config.yaml
head_dim: 64
rope_fraction: 0.25
qk_norm: false
final_lr_fraction: 0.05
MLP neurons of a small language model. Each row is named by its layer, matrix (gate and up: input weights) and neuron, and shows model dimensions 0-95. Each number is 128 + 32 x the weight over its row's rms, rounded and kept within 0 to 255. A neuron's up and down rows have the sign that makes its largest values positive.
After each neuron's rows, "fires in" lists the words (lower case) most often at its 100 highest values on Wikipedia text that the model never trained on.

L6.gate252 [102  63 127  86 103 124 115 131 131 208 137 166 165 113 100 124  98 148 169 164 153 125 117 125 131  66  93 115 112 190  68 154 213 128  24 153 184 180  89 153 198 120 116 206  95  94 120 108 131 118 132 173 161  96 108 108 113 147 125  92  98 141 134 108 170 119 143 141 129 198 206 149 156 146 120 117 134 133 116 113  97 125  96 130 114 112 137  96 166 117 153 104 115 120  87 138]
L6.up252 [ 89 129 154  95 121 172 154 158 140 122  80 111 119 136 192 180 126 190 182 158  90  92  92 116 120 132  96 100  71  87 202 137 132 137 138  93 141 199  81 162  87 158 121 158 162 116 119 102 141 122 153 120  65 177 122 146  67 100 174 118 180 135  96  81 153 109 132  85 138 112 160 106  80 129 165 189 102 105 111 154 141 109 105 132 125  91 163 109  84  96 151 150  55  90 118  97]
fires in: "out", "up", "number", "begins", "beginning"

L3.gate282 [102 132  99 140  82  89 132 105 103 137 122 125 177 132  77 135 191 123 165 158 131 179 176  85 158 164 153 122 147 157 126 135 155 109 102  86  96 185 106 122 125 109 134 100 108  84 154  94 200 117  85  77 105  98 144 105 157 132 129 108 112 161 154  70 176  74 137 150 129 163  72  87 116 102 192 159 179 117 112 136 159  88 108  96 108 139 139 145 168 190 113 122 109 136 163  87]
L3.up282 [108 125 106 124 130 140  97 135  98 190 177 179 124 130 105  89 127 137 203 136 127 143 116 122  93 159 119 130 152 120 111 123 135 118 151 133  69 167 127 143 128 120 142  97 128 107 134  73 163 130 116 124 100 125 109  69 133 126 168 121 122 133 144  60 112 119 144 151 169 153  72 125 115  80 166 150 153 133 148 188 115 110 133  91 138 105 162 126 185 178  83 139 113 215 133  81]
fires in: "from", "with", "named", "moved", "draft", "called"

L5.gate387 [143 119 124 135 169 148 105  87 157 148 120  98 164 124 136 121 109  75 174 109 137 153 135 173 171  70  98 140 152 215  88 109 163 224 101 142 125 117 115 106 147 158 134 133 146 120 104  88 116  68 145 117 147 144 123 122 161 158 109 125 142  68  43 115  78  80  94 107 108  96  75 144 113 192  98 166 115 101 153 125 100 142 107 172 143 187 150 192 118 140 137 129 142  63 166 138]
L5.up387 [100  83  70 122 125 120 143  86 157 191 139 123 169 138 137 106 139  95  98 139 158  91  94 101 145 121 137  93 130 137 113 112  59 136  95  90 148 132  66 156 163  92 165 112 131  91 144 170 151 101 130  95 136 139 118 125 149  79  98 184  81  72 138 158  43  78  85 111 140 156 158 130 164 172 161 168 111 150 124 185 141  95 133 182 155 173  77 143 177 118 115 136 107  66 131  89]
fires in: "john", "chief", "young", "defeated"

L3.gate193 [109 143  55 108 150 102 108 138 163 101 108 109 177 106 107  96 110 137 191 115 127 168 159 176 135 125 127 113 188 113 187 132 150 133 114 202  97 114 102 160 135 138 102  92 134 108 101 113 190 107 134 136 138 131 156 120 156  65  82 156 152  83 133  92 112  21 109  65  93 142  90 155 189 129  98 136 163  77 145  93 107 160 118 179 105  94 145 102 134 171 105 110  93 104 127 133]
L3.up193 [135 122 144 151 160 119 110  95 129  69 130 158 116 132 146 159 119 134 177  90 114 204 174 187 148 146 144 147 133 133 110 128 141  98 126 189 167 171  92 129  75 175  61 148 139 163 155 123 107 169 214 115 156 126 125  96 133 120  79 138  82 118 139  88  82 101 149  88 151 163 148 150 123 129 113 155 128  85 137 122 118 200  94 158  53  88  98  98 156  74 155 137 138 148 144 118]
fires in: "from", "family", "original", "member", "electric", "other"

L3.gate77 [ 97 156 110 112 121  77 153  88 143 161 109 106 198 133 126 121  82 154 184 144 157  68 135 102 136 157 137 100  82 129 158  87 153 150 159 122 104 117  74 139 143 155  77 130  68  83 130 122 115 104 141  96  92  89 119 109 125 115 140 133 121 105 108 121 134 144 106 116 147 118  98 157 136  88  86 144 171 131  94 110  93 115 100 122 170 149 174 108 159  86 154 159  75 149  78  42]
L3.up77 [144 155 132  93  87 151 142 130 181 147 185 151 113 109  52 122  67 143 183 109 113 108 117 139 148 178  91 124  33  91 155  99 127 122 130  99 121 109 166 132 118 146  91  89 106 164 167  61  71  73 117  91 183  77 119 136 130  87 123 108 112 113 128  81  98 142 137  96 161 190 134 134 129 102 130 156 115 114 153  68  88 160 117 143 164 116 184 164 158 127 212 116 169 117  89  73]
fires in: "an", "them", "him", "themselves", "from"

L5.gate596 [ 83 107 112 109 122 151 101 117 170  94 110  89 170 191 181 124 154 128 161 118 136 162  84 120 145 124 114 153  99 137 125  98  73 121 162 157 169 119  73 114 139 143 100 143 116  65 145  96 180 113 165 174 124 131 122 146 121  61 151 115 139  68 117  47 171 119 132 119 188  65 151  96  85 115 150 153 149  36 114 111 147  82 106 129 127 160  75  66 166 125 143 129  93 121 157  80]
L5.up596 [155  71 186 120 151 135  94  95 186  98 116 116 140 131  99 169 102 134 154 134 128 144 134 131 132 159  89  98  84 149  93 134 139 150  54 174 178 114 143 160 138 115 120 178 130  83 169 161 144 219 127 125 141  68 108 223 119 161 100 129 144 130 108 118 157 167 138 139  87 131 110 136 131 142 123  68 138 184 156 107 156  88  55  85 133 113 109 121  58  93 155 140 103 128 138 114]
fires in: "united", "u", "up", "upper", "away", "south"

L3.gate368 [194 130 107 170 119 122 136  87 137 149 189 121 112 130  99 159  99 113 136 147 149 152 124 138 134  86 149 174  64  94  98 102 129 152  92 105 171 142 152 164 163  92  93  56 141 110 106 121 126 141 114 100 143 122 156 102 128 128 139  83  81  72  75 103 132 122 178 118 143 143 132  93 147 111 147 114 119  38 117 115 136 143 107  90 141 107 115 109 150 170 170 149  96 135  72  84]
L3.up368 [210  86 136 127 127  90 141  89 113 162 153 116 143 106  62 193 124 142 127 127 115 113  86 126 100  99 109 122 116 113 108 143 100 100 140 106 148 129 199  98 177 101 125 112 195 111  94 106 147 157  91 146 130 121 154 163 152 138 119 121 125 102 145  91 155 120 115 106 135 151 154 121 150  95 172  95 104 130  99 152 142 155 110  77 146 122 108  63 164 137 165 191 187 162 101 155]
fires in: "he", "they", "we"

L6.gate172 [133 115 147  73 117  97 126 116 129 136 154 114  66  65 174  76 129  85 138 136 156 218 152  53 150 153 141 120 121 127 153 185 156 161 110 113 195 135 139  95 209 140  78  82 100 117 161 130 174 165 168 114 126  84 173 114 157 158  64 133 136 139 138 151 170 112 149 118 182  92 152 126 124 151 167 151 121 114 120 182  90 102 148 173 108 131 110 128 131 133 110  80 111 152 123 143]
L6.up172 [135 119 174 136  90 121 169 129  89 162  83 116 185 126 129 112  71 126 149 182 137 157 123 121  93  80 151  81  85 100  95 159 125 179  92 120 148  81 159 104 112 108 100 142  56  98  90 134 130 139 108  70 141 112 125 157 123 146 115 154 159 150 101 162 175 221 143 153  97  81 147  98 138  56  89  81  99  63 111 148 119 145 101 118 127  63 130 147 174 142 167 128 135 132 112 151]
fires in: "her", "his", "heroes", "single", "my", "sister"

L7.gate577 [106 149  97  85 178 118  77 143 154  89 167 169 162 160 106  89 119  90 134 176  70 173 132 125 148 137 139 131 124 154 125  77 131  83 122 169  91 199  87 134 105 124 150 180  89 102 147  91 117  90 145 169 143  68 125 131  93 115 170 136 126  84 109 124  89 138 203 175 152 116  93 140 134 170  97 151  82 102 113 107 148 125  98 126 135 159 128 169 135 103 163 119  96 162 170  69]
L7.up577 [ 96 128 171 121 166 163 124  96 120 139 120 116  77 172  78  70 116 159 117 130 154 124 152 124 149 137 140 140  63 119 112 102 170 152 108 104 136 144 157 162 179 131 137  98  94 144  73 134 188 144 134 162 176 135 133 117 110 143 149  93 200 159  96 154  92 155  91 100 114 126 154 105 103  45 127 126 128 126 122 169 105 147 114 138 143 183 135 133  87 112 150  98  74 113 110 113]
fires in: "united", "100", "working", "bureau"